{
  "norm": "layernorm",
  "rope_fraction": 1.0,
  "init": "uniform",
  "learning_rate": 0.0101,
  "lr_mult_qkv": 0.7,
  "lr_head": 0.00638,
  "train_tokens": 193600000
}
MLP neurons of a small language model. Each row is named by its layer, matrix (up: input weights) and neuron, and shows model dimensions 96-159. Each number is 50 + 15 x the weight over its row's rms, rounded and kept within 0 to 99.
After each neuron's rows, "fires after" lists the tokens most often just before its 100 highest values on Wikipedia text that the model never trained on.

L6.up352:31 55 33 44 65 52 64 69 58 48 40 49 70 60 27 50 34 47 54 42 52 57 53 54 69 69 74 55 71 55 64 42 51 71 39 62 45 40 41 58 63 21 30 50 33 72 53 48 61 37 46 71 32 61 56 50 50 60 67 42 25 54 65 10
fires after: "i", "Au", "di", "A", "ti"

L8.up261:50 62 39 56 58 29 54 42 43 42 46 63 59 31 55 56 74 45 70 30 36 73 55 37 46 59 33 41 40 75 32 34 23 38 58 53 38 77 29 39 63 50 62 45 41 45 73 17 46 67 64 49 44 69 08 46 65 56 70 37 33 46 91 44
fires after: "Ale", "E", "c", "sup"

L8.up621:61 53 42 54 46 67 41 42 42 69 34 32 29 46 18 44 68 68 44 78 67 64 61 45 15 44 50 40 61 59 21 18 35 42 14 52 38 62 51 69 62 39 40 26 46 72 52 69 32 53 56 55 70 66 52 33 41 61 65 59 49 51 52 56
fires after: "ex", "Ex", "em", "com"

L5.up187:45 73 24 44 46 70 55 37 34 52 45 69 59 34 65 52 68 67 77 61 73 27 63 72 88 39 68 34 34 38 33 63 44 45 29 68 58 34 55 69 69 34 72 55 27 64 54 32 24 49 54 25 28 60 56 64 41 39 75 65 61 19 55 24
fires after: "198", "193", "202", "201", "199", "200"

L8.up343:73 41 60 48 48 49 58 44 66 41 48 27 52 56 29 24 70 44 71 74 65 63 55 55 33 62 15 26 40 51 20 42 67 48 69 51 57 58 44 59 30 61 56 28 58 45 75 66 61 38 35 38 41 63 36 22 70 60 52 34 38 59 54 33
fires after: "R", "was ", "is ", "ir", "3"

L8.up129:33 39 53 72 80 62 39 49 58 28 45 09 69 26 34 50 56 63 31 18 24 38 39 64 44 36 55 35 75 44 62 24 57 50 39 31 44 63 61 38 54 84 45 39 40 42 62 69 44 78 33 44 58 34 57 31 71 38 37 43 72 24 50 44
fires after: "g", "-", "u", "pe", "unc"

L8.up508:71 35 54 45 43 58 49 43 70 38 57 56 56 43 42 51 74 67 39 82 71 48 21 89 49 62 33 63 50 33 29 26 48 38 34 44 48 51 66 60 49 71 63 60 52 40 46 44 62 34 29 36 64 44 41 37 55 40 37 28 35 74 48 34
fires after: "J", "R", "Ch", "Z"

L8.up431:71 38 79 61 79 38 54 32 64 74 52 50 29 44 24 50 34 36 48 56 24 61 42 48 49 62 53 74 53 65 45 48 65 41 70 28 34 20 79 94 50 43 46 25 68 52 52 45 34 40 36 38 69 69 72 27 41 53 30 44 70 46 69 43
fires after: "G", "V", "N", "P", "B"

L8.up278:59 42 50 80 54 44 48 40 73 69 70 41 39 47 69 24 57 72 59 47 59 49 58 55 61 28 62 29 42 57 59 50 36 73 73 24 20 73 86 40 30 58 59 69 58 88 55 73 54 52 60 29 37 35 66 45 59 35 52 48 40 56 39 49
fires after: "g", "P", "G", "re", "b"

L6.up369:51 34 80 38 37 80 75 60 45 20 48 60 49 39 61 33 21 46 45 65 44 26 45 63 60 75 50 43 64 31 24 52 72 53 43 47 24 52 31 68 38 46 62 27 75 45 58 67 28 76 56 57 40 54 29 38 37 76 39 23 52 55 79 32
fires after: "A", "o", "An", "y", "Ne"